{
  "bias": "all",
  "batch_tokens": 131072,
  "train_tokens": 719000000
}
MLP neurons of a small language model. Each row is named by its layer, matrix (up: input weights) and neuron, and shows model dimensions 176-303. Each number is 128 + 24 x the weight over its row's rms, rounded and kept within 0 to 255. Numbers have three digits each.
After each neuron's rows, "fires after" lists the tokens most often just before its 100 highest values on Wikipedia text that the model never trained on. A number after a token or word is its count.

L9.up444:106150150048143123137165147178090143148123138103142117132137166167143105166093113152096106096171128137081122168159129144107152102100114152139132136150143161140143131120148149158148155124171148105094127138146121119133118125187114120097071107081083136140153108164146127124123117106143148164119183111148105143166146180118145122161108146117137143136140131166100117149132142130108139144134
fires after: " in" 20, " the" 17, " In" 13, " are" 8, " a" 8, " an" 4

L9.up264:098144137133141122146137152169108124089070115170147100159146132073141144131116127149142116141117117114075119179147113150146126149141138119139080094169168146084114121150121085099128140169104170136110111118144116145167155142138122172128099183121133142140193122132146108125114105104153163170120156155111138155138140129167115103140123148138122144107176126117162111137097121135149102113119
fires after: " the" 61, " New" 5

L9.up718:108158122081091103163144162172115134156117109143116121137163108121158124117173158140103130098125121148140082204126159131152108148124102157157132123147134106172087137138073119124187147119147148112168126120144111093126129109142178137129134115098108144112113154107131141130078116146098196156112146134114116149116152170117115135121108135136134138112132113179105107122160131133122115139114
fires after: "{" 32, "′" 25, "\n" 8, ":" 5

L6.up333:133166100117165067141147113180104126155112149143141098123127147187089080110109149119104107106110124092113125141152162093135106099108124089106156098124155141138117169098152102119111151094164092168107143148173135131121104156145091134104144162105120120125148155148144094117123161134104132150115166207118157133130146120125114121164145141128151126122080126115110138156060114142167137103136
fires after: " the" 28, " as" 19, " first" 9, " an" 6, " a" 5

L4.up1185:140118126118134113135125177120099119140091088127125129183139138127115132149142148102148115099113104114128140122153142114106147070079110123075098132154115125108106158130107116095165204129131118124124123126108148136124125168128118143106099182104074145130111142148147097132155177097187116151111141158125169145118151146134120114160105154127124118132124136112153126145071123131141144105131
fires after: " |" 41, ";" 8, "," 8, "–" 4

L9.up160:143155122123108117165125129097106135117126116118112119140074141156151155142109138162109096146159102143104113140132103137093138131151114143156159114117139110124116116103157143107121142113133178073116134110101145114133117101130095119126042107129119132166134164127112090131119163140203078147138135132158135170147102145113117100160150115102066113145094180116158148103158128157156145092111
fires after: "\n" 24, " the" 16, " for" 9, " in" 6

L9.up886:169105100139109138106157109146121125161156102178149113118128147112150145127162087118130117124169114103110094164119110132120086173143092163166109117178148072172097149155137105136146155153143156123168109154155133123109139108094132119121149145114128141105144156167114105165137148148134107111100122109146125103119157143154078104122152146104149137119144115131130126088141148117160136103105
fires after: " |" 63, "|" 7, ";" 7

L4.up979:117109144144072102124134161069120139124125091113114096154152121118125162187131176144116075113154119103125143124148094125077126106078102107118117127155150103156138143145103129096122154115169138116138103094136145135124143148117119104125126108083108109109155123146090140117124164148141096110116129114174158115137176129127109137160098155079134131075121153152155138161117139095168117122108
fires after: " |" 46, " —" 5, " 0" 4

L9.up1291:152117099124178110125120119165079131154156150142123129123168099127096114113128125135094086119150121114132102167125161128130111184112143134133144153136138123126102113124116145124162153120125157150150155156155107110110128099124150130110114135139069160142129142137136085130103111123140124108107109129166140148118142115115107086162121150136103127150131120115115138105099061134081117093128
fires after: " to" 22, " has" 11, " have" 9, " a" 9, " the" 7

L6.up589:188121129073089126115171153089137133115154111129138128114107119172086126139107149118099120134161154125148153131124134101144135153125142103148169089098143151136176129118134130150174135121136143083118129126124116134130114150145152146095139127128109113142120102122158076093121116133139157127120146117135133124147126138105156127119129129109144128111097082110103147087142159137080180142100
fires after: " in" 31, " to" 19, " In" 12, " for" 8, " For" 4

L4.up672:138146150121144103144115181123126114183126090145108130125110130091140113148116161140117134105138142126135169155117131158137167060114117113131086144121113132155123119143124135139174119117141096169137133138146125098137125140079148125116160122090078044120116116134130123130153141130133131136111091133123141143092106112140176119148111145134129072149133125152140080086141077109120123134071
fires after: "," 34, ";" 19, " |" 10

L4.up887:087175102085157091142106119153128114143163177170116131159122148142120081103165114117152142141112084130144128163116143122163160160132138095158220102137120145155144133087133121124161141103093138158118145161143130073158128134107154165132136128124088091142133114144096092136167100134122132133119121123101132113129136119110099123149194132146147104110128150108117172092104128124117119114117
fires after: "\n" 45, "|" 35

L9.up1490:134172106133142107117104183137080088135102153087122126139127141133123102144130110120115129122144140163172129142123132130085118119127133122102141097174095129173123121124127105114123153124133133102150163149106110137130139163090141142117150104113095119142150122166140125143128113167185158136098110136177136126171104142112076123171078139140154107122111161152136136123153118144158164152108
fires after: " (" 19, " " 12, "As" 6, " As" 6, " one" 6, " 1" 5

L4.up1261:146093090123106128121107108133115126124104135105175112175127147130124114105147099133112090131111126094128096146124138125108124151133188115095184129092149162141124135094124113129108145154138190157189146158132117139150135141121173155136118154155127153123141126124090102148081086111132148156109144115153143117137153154105108117175084151118133097147123125134148164096098116137144114110117
fires after: " the" 41, " of" 12, " a" 7

L9.up910:143131117144117106148127136126142121100141125153097110134142105158139127109128178138147151112140124096116121147120155140140131169076092129150149148133090097184096155059116100137152156096134111109159122151162096131138098140104119122135155119117142099077106134111113085139157111099171121132109150172120154124146120175122125119158111129138146099127141140135103107133099138130118102109088
fires after: "-" 36, "\n" 30, ":" 6

L9.up830:159153108141107138111122097126145159104087128119105122095093123155135109132143140137163112173151157150122142119122126136129133115139098105121179066169155137095113122179072133124117135154107107110128110088125112097125141144124116127131091112099145101126162152157128135143121098138144119089121107061102161157144144162163155121138127139139128119115119094135144119119125117124111164173136
fires after: " in" 22, "|" 17, "–" 12, " (" 10

L9.up658:131116129146167114135140153130095085132138142141114114151116128129076165110182107129154131131134105121076147131105166158159092113150136126142166101149112122073150105093137144124187134140124103130126116107145164130119106167124124129111081142144110115153109130106145132135109151162155122152167129141076107170148123127114104163148120155119079143084124122153109124103127114145133125081103
fires after: "==" 33, "." 14, "===" 11, " ==" 10, "," 7

L9.up383:134184166151156069160147172133105134114119102102125119111110160134144109142155131117129111110153154097150140120107170129092138136097126169138101107131095122123163104137112108151113136152138139127152120131155136167141116166154110146123127134123139124174121137139099136114154115145173115117117112150096176123140111103094153123121108123123118098113155154131144122143191125116146152125094
fires after: " |" 47, ":" 11, " by" 5, "-" 5, " USA" 4

L6.up557:110163155123135125120109141126113161118162103091123098173116123144081143130093127116157117188124088123047127123124147144060132096119106106124125126155120092164125108119090112114139135103159133117124095081134152148135132118113100102115154158110096136091124095158116120155126179108166139166106161130175159147173116093148130119126062124096135129121136152154096171123129151114129142127128
fires after: " |" 33, "," 18, " (" 10, "born" 5, ":" 4, "-" 4

L6.up1390:124110134122175119135143131169097125109140131095165094173138134161121130114110116137069122121131146123106151160144134173134105098118140151114150119141137118139133160091199121163099135127146130141097103157154123133119084145129159155133111142144130122121142095150121129123103147092140137152184148170149147142142121118115099103123155160116091116124136134139115169101134090109153143125110
fires after: " the" 53, " and" 9

L4.up241:151179146119109132106126110147111132184142132124091139127098102130121115106156138143105109097124164111098128100112112143135179108157136135169094117120134147084153081100161095136142158090109144080110111110143137099145124095161138135157139111086099138127124120140106124154124160167108115123142132136144117120122112168125109092097172125116081159119173111135150104121158098103087118094127
fires after: "," 36, " and" 10, " is" 5

L6.up1295:098153158168142146141154140162085146159177175116100101122120102177119147121150099083144111165114090146102162140145151128112118116085080125139183128117102088130142106118132151129110153161107122143158088141095116082122082139118148072135150145136117128137111133129091115173059132113129154151108173104142118124134125187127114120137131125128126112139156144116100204119101112135112148113137
fires after: "," 26, " the" 13, " (" 6, " a" 5, "." 4

L9.up927:145105134144115110123163122101162129178133107117159087114118126148110083116111089091139095100140162112138129108131151148123110124147105126113182125141155109121108131109110131127149116105116144120139114116133111120119154168130110101113145179134119082114090112143056111157166147150124130178108158103098147113121129129153078162142137141142129145151170148089107132103135109105145172115109
fires after: " |" 40, ":" 5, "," 5, " found" 5, " was" 4

L9.up217:102121128149121112126116181146126162127142147114149142126106103159087135125127131125150095078127108162115156155116105192121124140162100159134103172119132102151134115121103115093133138127178127084110104073160141106110127130153113147106146176109079111130093148132123133122120134124144160079100077156159181139121132170112115138131097161126144134140132166149125075150144123143115118152093
fires after: " |" 42, ":" 17, "," 5, ";" 4, ")" 4

L9.up734:130144168127133139140153128136117111180148108094088105139143125159131095133130141093136142120141141039105173155114161128119151127106107149111101111135145101104125142132118181124141148126154117147144094122220129113093102122122155120133151141084148123109139121114114140142129125135142129141123130118147127130123153111122169092135086163128177096108105113103142136113130103138148134080059
fires after: "|" 41, " (" 29, " |" 19

L9.up798:140092129094146074132145154148122141190140136132116116147137138138134132110135108157138122109187170076128133177133146154080112156109108119101109123140135108156107148121091103146165181129146129151131104132146150144145097133199168140159101128098087144070111146193129133113128112170136103114123118140159124108136170109123130123132101165123120159128186085138146168146059122135141133128084
fires after: " a" 18, " the" 16, " (" 15, " \"" 6, " |" 5, " with" 4

L6.up1217:104138072086152091144123112153131132128121142163153104127122125139133087134122138093111131048124147104097120143130188157156121103111137101110141042130188140085149160092111124143116146110109108189122077135153136153102111161154124075117149135123074074125155112134103124139093107083131147137158120148147127122128115169121098138149171164110103127123118080166145177144088109140124123111154
fires after: " the" 38, " his" 9, " The" 5, " a" 4, "," 4

L6.up1143:121171111068170123121102136147117126106137149121175121152152108138132181152120169150121108092167119146119160163154103130097139117126101119146158131166148114100155135164093136133115119111150132141116147135103135125119089154126121169131139132116124173146160164135154138119155167129142153153177118125121129156150140124133102130116131172136104135104150107123176134145103106143115114135093
fires after: " a" 14, " the" 13, " one" 11, "-" 8, " and" 5, " (" 5

L4.up564:126155144148132133160125137112150151135133094111158112162118116163115170132136160111082116123127182088160178110059100114133159137152145136194113155098107116094129148133065118166101148129151098127146087111137125141099134153150124126112124125114107064146131108141139145120099169169124086094157101147095135146089133086092142126126098139136139111131124096167129151134135128123145142134082
fires after: " |" 50, "," 5, "-" 4

L6.up1233:135134141078115117123117166122067124135122133111082125128133081109117113098126179137126122120088139109111167152144140139145115077124066106161141146154121122127124107112099121112151142112140150154141154164115164113167131120107181134104125122132135103133124088175133106129115105180128140145120136150099184144134136087118114101175152164155135104113158140127107136082096125118097089122131
fires after: "," 44, "–" 8, " March" 7, " November" 5

L9.up909:109163069094172138112116126139112137140106154093117136198106126132092121127126159109157108091113131130106111158116095142090122132174134138145139129123122102121142110128120118143173185134108117128144142110145151128140146092144115152141142109113097095147091152187133096134148132129144150160141095144146166154147182127089116137114168130151119114111120119132093155128110124136154155098105
fires after: " \"" 37, "-" 14, " |" 11, "\n" 4

L6.up1526:121109133149128114140100096153087117115115121101156080142146132091145137143136139146113100100149137099083130140146180164124120161105164121091129107134093138121122124137124114122113150148166123181097093141144110120159101122165152143139152156147108148123151128133119110121126145086146161180187109158165145136174160132109119082141136195128098099117146115163144157145090099097123113100119
fires after: " the" 52, " a" 7

L9.up1003:135168184112147098154139144141110115162077152125149125157166144101129125159150097123195094153149087135107075160160144133100103146112120140178132121146158075119129099159080145131147144129129091137133131133084164120148089136154123118139166109120113147118129103121125134111121124151169129102137132124107156162171138114096086079167165135120115087103136131118126136101150130116133181129118
fires after: " one" 21, " was" 18, " (" 12, " and" 7, "\n" 6, " became" 5

L4.up1383:197125115152082126115108143122108110125090101094128127138137162118125165166102157147082109139160129107165172105145056170135125081146104139112095135181155093125155121127118136119120125099137158125114131108109134145165137125122125159109096075133078139137150144147149167108114102114126119102141109140130123130118128123134157134140086177095130127139123137122136152163145118133170135126187
fires after: " |" 51, "," 6, ":" 4

L9.up1476:131118156093175075141157129118111124133091133121159091186151145141119135142124120144119151148125127111069122157157169143136126127137142099143128106125140144110156100136140146134147133195110148160108086090144122126162114150182107161118092177109175137110158131141166118084119136103153168116126143149125115173158145092124113120148104149124114165087157095146144132132124108152118095122124
fires after: " the" 77, " The" 4

L9.up1209:118122169083151127150112134099061103166108134125119129142135118126090126101126162113141112121152127122085123156185126148125171166111144110101124104111114116149105156131079124149146143129125117157174172154155132157140129169119122122080114160141098109128117120155128112126100124128137140142140111186157108131167142157099134139145081105149089120102117099143138161124087078134108095115095
fires after: "|" 39, "-" 19, " the" 12, "–" 6, " |" 5

L9.up991:095114123134158136131145163151095074136163164139129116144124158120151142145147110103138115105154101139143095151125127153078129153126132127130106121117128095136109073143128136148117129087124126105155155153125120135137135157141138153148130101139106120128137137143112147147103131121167113117109101115141133131128145139108092116114128142124133102134109176126081151094138129132163127101132
fires after: " \"" 44, " |" 6, "\"" 4, " :" 4

L6.up853:103133113134122110125105150147101133116137148100178131170163166166110140161145110140089118078162134073120129152146128125121131156123148138123122149150123113145159164120088114115107143145136119111155159128106101134116104125140110144150098140128083123131171120140144106123133168089121163151140086168141119141138122125127107087103125133124147149092132128140155162090143090120145151151079
fires after: " the" 52, " |" 15, " The" 7, " (" 5

L4.up277:126144126098166084115145132141157116149182155148127116133129169159077127126156137140119133123136190104124171168081117151130154106124092100175129100115133078135126087134093142127155129130122080123161106167170113103139077140112158127124151133117100094129127153157140139127106120180131107146134138106088162156123135111129109123141148148140134144127130153086120161123155140122145155132111
fires after: "." 87, "\n" 6

L4.up1048:128102108136133107129142134100103156129122119106101111146152141122136167162120119127096105121169118141107164088157112133142104098137097138139108178129134109106166141111091147134115166113148128101127113117162142147125106148172110095114152085139103117171138121127115193089102166111120129083148098143160133145133130145146126138136140147127129114124097097160141150172126125137162165139073
fires after: " |" 62, " —" 6, "." 5

L9.up556:110096146113149120130138160147105094175107147150170099128102128145126152126101133125149116105144111109117092151130166181103128135070148139070110133127136123105078130133119123126157135128141139116131118142118133119175094159148133087110102130120109145138171132147147097117122111096161127161126117100143150144147116127121124074145108147104100104110173090170142150132086110149144074092163
fires after: " his" 16, " a" 15, "'s" 13, " the" 11, " an" 9, " its" 7

L9.up297:153132062098165088185168129119112130160093135152130131103091117159089117097127140125129132107094172130109154114155150153098128119098123120154139115156176081131120154152147148092174157104075127109135161127113142168141111180142185114119168147094185088149153128170111111125167163129156115155066107104110162137130151181137112155168146144129113152126113119142105139112127114110114156151142
fires after: " was" 35, " be" 11, " is" 10, " been" 7, " were" 7, " being" 4

L6.up560:085130080079152147113173133132145121167154131148137126145159107152097157122116140091109103109098117090163192164120147129131128156105124064150184124114084142122142144142094126107174164102146149115160128163126131110187097118134118138111116135116136116168135137131096127118184143162139132153127155137088151143093150141109126108172136133120079134101113138114156134093125134150159125160119
fires after: "-" 26, "==" 22, "|" 8, "\n" 7, "." 5

L9.up513:116119103096132105126113167159074113151122120113140130134143107135138136158142128125139130157122153118136133147100131138140134076175142150106130163103147092128127154120113121149133148177205105099106149112157124142142081119124127129174152138111153103132100130111093129107136148135124109182112117135152160124083111102121101099158118144124127108112131092196128129107155098103146169103124
fires after: " |" 46, " (" 13, "," 13, " the" 8, ";" 5, "\n" 4

L9.up1186:158108138094145074182110144145102167160111129136106125122147150106149115160142143139108124104157140138149118231117116159120144119125168138101134098135127122141130091113135127132155127112119111143121160098133094105169115093104114172110157076104075138152117067142117115115129110117135131092090098124126104113147141156086126126129141158140140174131173154148082138122104123094115103107094
fires after: " |" 37, " 5" 7, " 4" 5, " of" 4, " 6" 4, " 7" 4

L9.up1236:131131087098143152123127157167078101166140159091131118102135129153151092119147151126101171118082184166121092144102152141133150118128116160129130135099111175121161125062120081111126135128117141136140144118125117081119100114146120136125141116108165133112113149161092124148148113165137110163130095101092145111129131128141115106132130177134139122123116157108096142095118138120119155114103
fires after: "\n" 34, "\n " 16, ")" 5

L9.up1145:112122133112167085138128145121123141151124154093122125136153144129131131135101099162092094137192175114128141156110094132112150101120139108130094151150167086133110139143089154150088141136156110170121092141123149132135106085134127160154150137093106105138134172171096124141104155154131092131152104143139158163094156151127099134158119143124150087095136138173155129129096135121161124094128
fires after: " |" 37, "," 13, " ;" 7, ";" 6, " was" 4

L6.up1453:133120138097091115115144125095107115087129116135177103147127132165139203182155108161145152146147120132068127122167157123153178124167114127127125087119186143118129115118115118141127105165159121087078108109138126141120123156174134130108105128083094131091121166117144092114088087109149110150119127122104136134173132115118154106110129171126102127139102136082163122160151146119130118139169
fires after: " the" 22, " in" 20, "In" 10, " In" 10

L4.up117:119091155165100131140149134125150151153145097116091119136142124155120122173097137139083092096147114121135127138127116137063152132095125124178113165115135112125127151162107116112122154152149140099123112091168156138123153159112099082089125109105107124135123075121127106104150170182126159118129126099146135119112170134107097103149136124082179109155102132166146178169083149118115134113094
fires after: " |" 51

L4.up1447:107161122097164118138136113144131110148142164155165113165153150121066152121167111076140146108129137116140095145110156175124144133124118127142183110107134140126133148123125129143134128107140105157135114132134112107145103134139140135136115128127129096098121133161134124152137079139152132136176134112097137157111148117102077068126172141144123142128156119105154103083152114132161123101130
fires after: "\n" 65, "." 9, "|" 5

L9.up60:126128143120159104155174151096076133131136153148163106124111140157150150125142146114137127117139130119109107183142121129121146146118124128106125066139150185103151117058167121131147130148132115131104151135156145153120148131149096133117115165090102130113187142167123091115144087119138161135120148161103145124142114137080121114133126154130129148118115095129097139131106141122148130139149
fires after: " the" 27, " 5" 10, " this" 7, " 1" 7, " 2" 6, " same" 6

L6.up665:128100127119128147149130150121102142142131112141161119134135129180133160110140119120121128128147103099105130114174144127116161160112110149127077144156113109112090130124127098148108139119123145111147108154091133129126103165122117088125156136152132178130139114136097117154123152096130100155124149102178161176156163120112146117166107146142129121135120135122164176159089121118144177118113
fires after: " |" 33, " Candidate" 17, " a" 6, " Writer" 4

L6.up1361:106170132133141137123123155136120132126139138139092117137104153131131134149090174101124115128120119132097129125151130175127134104148096139128090132155124138112103119172071115122144129119090160133133123104118125120152111150131122110110187103088114098125146135138109135196126118138140113155154119095126111113106115142128113108112149174130124098144170103164110133105149123074117120136097
fires after: "," 77, ")," 7, ";" 4

L9.up327:113120147116138048121164157112111131112086114162141111113112136153120152141121131132133156142117136144113133145140119120137171102120141147137116125125183095129152110138128114108178135126138107115125094091132150153122120154163144083138158125119139171135128089130139100163128160136103129127118114101117150110141162142117135066111132123098067117118136106165142116138166125079098124092136
fires after: " was" 38, " been" 10, " were" 9, " are" 8, " is" 7

L6.up334:130175123145138086140146176173110118102102115120108115105102137090134118139136164141136121155152130116129169134091168149125152125105071124111099132178152123133133117147112148126109143148115099160143126146149117127164133137097145116134148110172168118108114116113124136107147109135146109126138111147108166156152139104154110117128116133104149100112145123146108066128109130101169142126124
fires after: "-" 27, "," 14, " (" 12, " ISBN" 9, ":" 8

L4.up669:094145091125121132143123122148135119139184156158087158153100148134131124112142110117174119175150120142149142148132167127141136184142159167169189135140107171133138108098137097143121148135093116142146123166110116129146135151192126126104112140152106132136141140131132121146136118169153133089138133106084134160129149117105132127157163102141125138125166143137130109089141118164126141113135
fires after: "|" 40, "\n" 14, " No" 13, " 1" 6

L4.up217:112160129123154119134121139070092126128133113155157114137178144159124150150114134112054125137176152152112150103132095178115119119157103154114058140134124122142123106146111106126122127104170121141104101083073134146124130131204103112123096127132169137128124162144125141112154136160139136151124089046165140133094122127117151098128060149136104103124135111162153173125140150116124097136168
fires after: " |" 40, "," 10, " was" 7, " is" 5

L9.up325:130126112120191127161115134144149162143157110145163134155181151126094130131116126115079119148160124126147147187118126103108147101123121122143129109121131178138130077084133093130107130081140113144138183144142126073139130119129116120137107120081094148166085147134106131135118122167082116177105173109128140131156133121115117115146126125140115120084149125135105188143133122122116143124159
fires after: " |" 37, " a" 11, " of" 5, " Republican" 4

L9.up406:170143116131131179095157106115114139106148095132067145115070117155141133130144138114151121079131180086170142099124150140129153119119087161133112122147094155120099142121115097083141155162149171082126096092128105146139108146122103114084138111147094121101167153135120136142191149138098062134159120124171128113126117089108172102162113137110144132146152104110132114114103143120149110142119
fires after: " in" 34, "," 21, " from" 5

L9.up426:148115150115147124143101125112149159094105072080147124125101166142100094150138106131085099111105137125140141130123143118132132107115121126140110115118168113122083111146090135111162153084124116126148205066102126124088146164176169081145145144085149086118121104161102117151110171161136105148115137126129135124145130168146135117178100153138141116135146135144132142121121157095120137146143
fires after: " were" 24, " are" 23, " be" 13, " was" 9, " (" 5

L9.up458:115134079113164070141173140176142138154184165118140106113143171170097096126166120118111136134121122121150149126121149093133120135137113131152103099131121119105113131121143093120116138142127121131165143199172106148118113149116113159095099144117162141150103108146131130155140111199151124124133129149125159110093121101119134112135140145141140098134106121138161134110154099137193177144142
fires after: "\n" 93

L9.up721:137119162086118119153078140145068134155133146123127128144125134139149134110147097147177125105164145111082125163100134163108124156161112134130098085173144116119125124119142129121124152138132142113162166129214181164139126119117161125070138148101066129148123165144145092124110135147154136124111128134105112123150140124109127127166105133129158101107130126121172150140073114129105136144093
fires after: " $" 20, " a" 16, " A" 9, " 1" 8, " the" 7

L6.up446:147083117107097091130115159146105097140099105151169125156138131179172123133089109140121089136133115120083126134145124168133127120141099146098115121117142119107150169148134097117129138162147134138123114074160157150114122115137065054114138170109141163137141132140114161114122129157121177110084126136117159112164160137120148109125135146113128100090122134129096148129102104123093176122156
fires after: " the" 32, " a" 17, " Super" 4, " (" 4

L6.up1320:080177106111098121116136139168100126118133147138121114131108128122148085141140144152125104120157160140132134120140139126118184132110126094184098106107118082152128094150074133129111130154093096106124104138109076130162151128139113159095135106141092111135120116121129095125152137140133083104142116121070138122092126119126125121112137148122145123159091113118122083123128167137111107125071
fires after: "," 71

L9.up95:117109177134131119130121102091134145144108112159079111204112126179135125135113125136154132152108134097082118129115135138145134084135107122132169088121155117135139145103154146159164113117125139115130115119134146136139141152138090106093057160188131101128131132154105078143123120133119133165109167106113152195183152138109120082153132122114118147110109083137114093082136121129097140125134
fires after: " in" 25, "–" 17, " to" 10, " the" 8, " In" 7, "In" 5

L9.up932:143102128118128103174113142107149081177110140106107122147124150115143101131115198145127090170083096104146159134146148142106105149129119125099157102145120130130086109138099171156205132128126124142118169155149114136173123179137132150100106130144127149146134134118140149118108136162128138132157118140131125133186141140126146104122101134119150111110149090149100137137200091106106153118098
fires after: "-" 49, " more" 5

L6.up1172:098183126107124108140124150175106141144117139068143093088136114125151164127113138112121112110177124127145124149112145143116120102152090098189095108120115094157149173102104162122112137164098087143161127134143126139112116129113137113140126089100090080139146120156146135096138157116125106148062117086142125128122150114120125145120127130165128141095112115115186143159118142152117171148113
fires after: "," 37, ";" 11, "|" 9, " RUS" 5, " M" 4

L4.up130:168147131131130112114130143154115093141175137105125119154121101108124130183116145101176122124140105137144138164151137199075099162130125095093111124151149133174090086131107100122152121070137186096128187112131133116138139150096175150116167121101107103101166117143108138126140078100147148125115095097180110113141122129141126095157099159125098123136138157152101124120156106125116119105105
fires after: " |" 52, " Women" 4

L9.up805:107139164084133100184125142123120125105079151074121114125161133125113151144135146162141075110190127142169146135149239100108113151150099090113112110134103072143143150131117192114125147157203110126130156103166153114173142136147140150131091146145125142091143139140130128147172134146139128129106120127164130127112130152144132145113104134130122095098097116125153117175141103090103172133111
fires after: "-" 44, "–" 18, " (" 5, " \"" 4

L9.up348:187150157155114121129142139137130127104145129140133125129104166109117136130097109083131096135089142142084139155106144113150144116147133127113106131118137137109140118158099143085101134098161099146131142091168122127114151135171155137133164155102130148159130176152147122124133158138132135153110112144111116113152130140084121107161120174137110101119145132138080133153157110111115177115168
fires after: " a" 31, " the" 14, " |" 7, " an" 6, " \"" 5, " rugby" 5

L9.up1341:170095119072157110144178126069090146186148157160152106170178132164137129161141134156104121125136093118137096158100117154073124178118119120125120167157135136113121160080148131125126118127139133154128137182084124132151106135141131140090097104134110141108125164139170145118097114127121127089118124118128134145127176110105128100148098156124166169130136145136137108086132066153152122109139
fires after: " |" 51, " —;" 5, " the" 4

L9.up232:111137128111155089136152172151111121138110153144122081124108087119077167115198130126131147147109120102115152137073167115112111091145136144126169099138111106104140082086152145115120116116124106123179118154127109113116113132117152146111105160130113143147145187140143118188086158139128133125139125122119129101125139167141145145174101147127118100092114161113129130108116112090158121096114
fires after: "." 64, "\n" 9, ")." 5, "," 4

L6.up1100:122128135136149112120145162139097127103092131138146120210149139110192124120138124125107102182111150111120125162115125109118137113127146116142097108138164147099123141157119118118115144157121157118098122158166106137193122161119120164157108157126146122115118127120131143149113158127132174140132153190070103135155142101110108097124141161118122101141154134153164128100133104123168149140098
fires after: " the" 60

L9.up926:165116118135136099130135143117119129138114066158116116135128139144122120135097141154058121136142139124121135159130120154105150109106118122123142109116166079125129120123123113085176133138121158108140157077094123136120135143166154097076161140116137100148117091141145128124114157146136116154118092128142148134119121220142162133166114135103116125113121100157137142155148133080139102121144
fires after: " was" 23, " is" 22, " were" 13, " are" 11, " be" 10

L9.up116:170120094123157135142108128134142112139096123158165122169140140127103094096141158124097124078118133135104166159092098094166148125146157100124118105141111144129136123074076121090128143145098110119151154099141108132168131129119117117115147174113089091147131151180146113073133140107124126131119107154098161099127118119125089157156122130109105123119137140145132158137115145089104152081128
fires after: " |" 38, " 0" 8, " a" 5, "-" 4

L9.up432:112141107126140151146143172112083152196138157148142112125115155144087145155097128118136107077118142120123155148101145155139123137135098113101126133127143116093103153103164167170135118147168156147121136153101107105138127140154126166065114120133159145151149149123143141154100116161184134088154105130093158157090146124106136113121110131119141097113153110124076109088121133141181160126163
fires after: " |" 40, "," 10, " won" 6, " in" 4, ";" 4

L9.up322:138153137103118097139120089164099152123150092128086132153129121145147086125188125124120141116163075104125105146128135132092111171150084151124133136135128134134085153077140133141082149125176152104132123143139147138121112136164126134148114109169164152131169148139103141131117168111116102117067104158164121161128125130098154104162132098105161095128130151091139113093117113131126143121111
fires after: " the" 22, " on" 15, " |" 9, " a" 8, ":" 5, " (" 5

L9.up3:148090163135106106146110093149143112081080120143122135141147097152171075117139063117122080122107123099096122116109163147141128124132112124148173108107097146141098157087091142137081124136140116125097148112119121097142141162132138105125139149115160126153163150165143152126120103112099125138096129135135110083152149149124146113162123156143162064132160104130097148107096129100129143161159
fires after: " the" 43, " on" 11, " in" 4

L6.up732:109139162089135135131094134133102156081102101148158130119104107121090173158137103141114092155117142111101140113145107154156182162137103118140100127147132161135118130106125126142085141137135102127163105083146125136074118130190136129115091132105125124124151164152104154150123133120118146123130090164088133128101116115102180143091086153131162113135120142132121095147121163108153118154125
fires after: " in" 21, " the" 19, " of" 8, " from" 5, " between" 4

L9.up1030:109124149122105081126132113091110152150138145148153118153131125183104103104112123110146141082139149122120141165151147165139122088136132130130123082118170139142154171123120136093156138106165145154144091063156154099145137205130141133137157130123107084097197097138076086118144118099135112122135092128145161151111126174097138112157151158140104118124155129145097171133150113094101118133142
fires after: " the" 29, "," 14, " and" 8, " The" 7, " when" 4, " but" 4